Part of a small language model's weights: a variant of Muon for these matrices.
MLP neurons of a small language model. Each row is named by its layer, matrix (up: input weights; down: output weights) and neuron, and shows model dimensions 560-687. Each number is 128 + 32 x the weight over its row's rms, rounded and kept within 0 to 255. Numbers have three digits each.
After each neuron's rows, "fires on" lists the tokens most often at its 100 highest values on Wikipedia text that the model never trained on.

L3.up1548:133142161132060112180109124159093150134140126123102067173151097177137163140125098150137114156117088116146131156107124073125129144132120138157114106170161144137113052099098095156090131164091110070127110145150110105155228096114172140124137088091166145181121231145099162064111144147129123111142139087129121109104140138130157176129086145091135088095073100099135120127071092071148116108153
L3.down1548:159150134134126109158184099082120142143103149168116098113051133113121117115164111103066122124137078133110105160145116107167143090056087179119131115141159133071094169150103147144171089169139063093139125134135093148085041171191129143146104144167140112138138175097111084169113084116098134112136154180152152128117141166124131187128150098140134095098128150129169098074158141159105136199116
fires on: "4", "8", "6", "9", "3", "5"

L3.up2229:143144091093173109109126095117111094185139101080130129150140110161095187155134137109102103151119147162168090110079078157112079121124151063160129085104124136149117152045136104099175181097105130109030136116130102069120132132108176101112171126096134139175087172094104073155137132175106137087147069056135162153120165128103097118141101140085111105151101091103119166096110094055048205136141
L3.down2229:135141092128106144115196128148156192148083122129084100115103152087144151134090077173128128134163165124119160141157163097151171083083122135097171133103162124156152144148150145102080103140094137173144134138138145190094080137136134105112067158190107111152122141137166090095115084083097114154171119113066083113126167142108106130111151151116161099147070128113158135078186143147126147144130
fires on: "4", "3", "2", "5", " in", " at"

L3.up2382:188179157137130156097149150137141111104227149072065118151126130062178099117118102104165084170129092188079112135101063172155055150162120172133133095169113096141137102120125166128163145109179116152133143132103161144110172132098107160084053076094090118151150088120176141165119090096130093135081059148172139134062120131092062138112139134127132152104101129097117146139206059176104129125079
L3.down2382:130127085098162099112097132085061144119121122190144138129141079206100136083175144101079145156074134099122119102125120069157138078103163077091100114176110149042126097134153108146142095172111131148146005149127098103145140161160142108149136161138123139136045183137092096105207132113122131127159116177088163095154135136181138164128188119038129084139133184175098076116119144111110096086135
fires on: " |", ",", " by", "|", " "

L3.up660:147078088138181170112081166049105099139182127109080107176149122131106126139133088137123067150147144138096154114156132196170153091168143168136087110119123114156113146142069177218156113128161137114142138165127075081100110143116060131141139138098126143115129122171202094179147125105115093144135120098119102139129139151174064117085126130147059121099169103124116136102111164122101163109063
L3.down660:085113100140120070114146113078136077121135146094194128113122105129139185137093156130167170170134159134140161140099111102133136032191117162163142130130159118190129141125179053144151137061101092140104123159126155157173115149147092147159128129121098160172187171010053127120127155126143122153127114088101166134127087113128172105114189128147090097101036070110108114134129128069151124134127
fires on: " |", ",", "|", " did"

L3.up1549:117117047114161134090128187120144136151117128096163102091139136075189077132145163106103051110156132216150139122103133158148102129166100148072037136095178135117051193166120112162186142184127155080199129103105140169129159105153096126116112129082048087149129122119162155100112109067132138103176076124117119127123118113146104153141167138162106127137120144106118140163096106104145169091060
L3.down1549:121192210103119055137147112154163129111101122092169157162138133179078132183120123126113096087131128148104085091139150043075131157135085159137132080158126125123108105156076062135112088135131189146221148085167146121120110119058096144169093169185153129079148103152121082116129107103139183128145082153184085033124162171094176151112128117124143095100143156163171124108103156117161081125148
fires on: "1", "0", " (", " |", ".", " "

L3.up326:181167134149118187131098138122107146170104110123122057087133169099170094098171050105130082181118122136196186033102081097088128067076127158083090136143041122143180147105116108160140130103187113106133163170099116122108078133110119179103083093129112149115227130093141121142123135147140137084097110118093173118122093099154045135062110118133173192097151194182111074136108121166160139169156
L3.down326:120139113178141091112133149176182129152108134109169113122133158122111150190113158123125166092124140093127143163120095101075124098105115077192161140137146110074065171133147124114130114156127059096163092176102181172119098143114085129108104135147142108145110129114142150109153068165110074129139112116121159142109071134117121147102086094119130080154141142132069127135128121130086164129068
fires on: ".\n\n", ".", " |", "|", "\n\n"

L3.up597:144099183114175119133116159128119104209167169125144155136111149147140100154126128131105025108212101101120161152071140127111101121143081147148128154196183141151150122160139190114136219132156123116151213138167090071122099181157133088103079151141103092062106195191092165159177139160151132151078125104107128146162065145104158173124095126133120137134130146064114183093107140096179114182104
L3.down597:118120125107119076134114088139143122141079139156147177167106151118145094126140153100145117178083168114149122091173185108162152127143152118143170165123092143142133146112058186129170180125114182091131152094142051159165126117136134181125159071091129141132109119137157159077093207082106116188148122089176124103145174074131134142123190136110050129076168150183104141162143113091126108087077
fires on: "1", "2", "3", "4"

L3.up295:142112117098115125110142170097129129142160082145072157132138097137114096138134140124114163121109131154082092133112117180098144054159138067182158106144196114142138127109135095130149165088117109114100178099133119167135172077154127138115161146133185114121038195116104142137128191141116211066138184122063134112095128141169116137137176209124099115072142102064129075099121156156093133148123
L3.down295:164163186065128091177155136084134120085087156128164142141154104113117172149120151115135117134187091082185179151163135105193154125089128172129148136139083054166134077163128107192130168118096162123179166163111118083124040140105187156174131144094078159108095120117132140108070126168094076132106110110139138127103070125114067073101098073093112120138153101091144149130135107110175158166115
fires on: " and", ",", " ", "ro"

L3.up498:118110158159105093126115122098127115164161113101109167154128152112131172172123149104154099105197168122154150080147185178140146167080143163104168127154091098123134109147080172113125113133090103141085142110081151149128103097099107136159067162096152120086148108136184143141156126102133130214112108104127115165176056102107098155152111049101132143103139128160165129101136151146197132186085
L3.down498:140158125110113145114122136186120115129167141134126071134144122201097056108175186109137077104084166076101125165188080114163104101168112153166135077181147192104139135140121127089102164107126164151153127131175082142146113109137121139058120158105087145152149163138128102077163050139144089125160127165120117079095098176151141077113174188103095146153110172177123189128128162156093116124141
fires on: ",", "2", " which", "'s", " was", "3"

L3.up348:093179137131200109175141159097122160143155120119085142108110139138150114124112102148107140075148150095161102164164080118094137093111097152110111136135184136123129115081084101157109171126139078173069080187079161135114147110139133177135164134085131119088084124165140090116132124151115192097116137072078146088078152127136150138091122135126120154125131109061096093146133118129145182154141
L3.down348:128088131113125149177124102052134119131150104117140115146121118127087102199122126169112140102065096134075112112165166160105177101153118083137128145110089101201123144166171147132115168196167108150146165118143138086106079138157136084123150097125094095102143092138116104138103124114119114107103078155077133144133133147129150131151154137094093124156128051171046164160173107106098119107134
fires on: ".", " and", " ("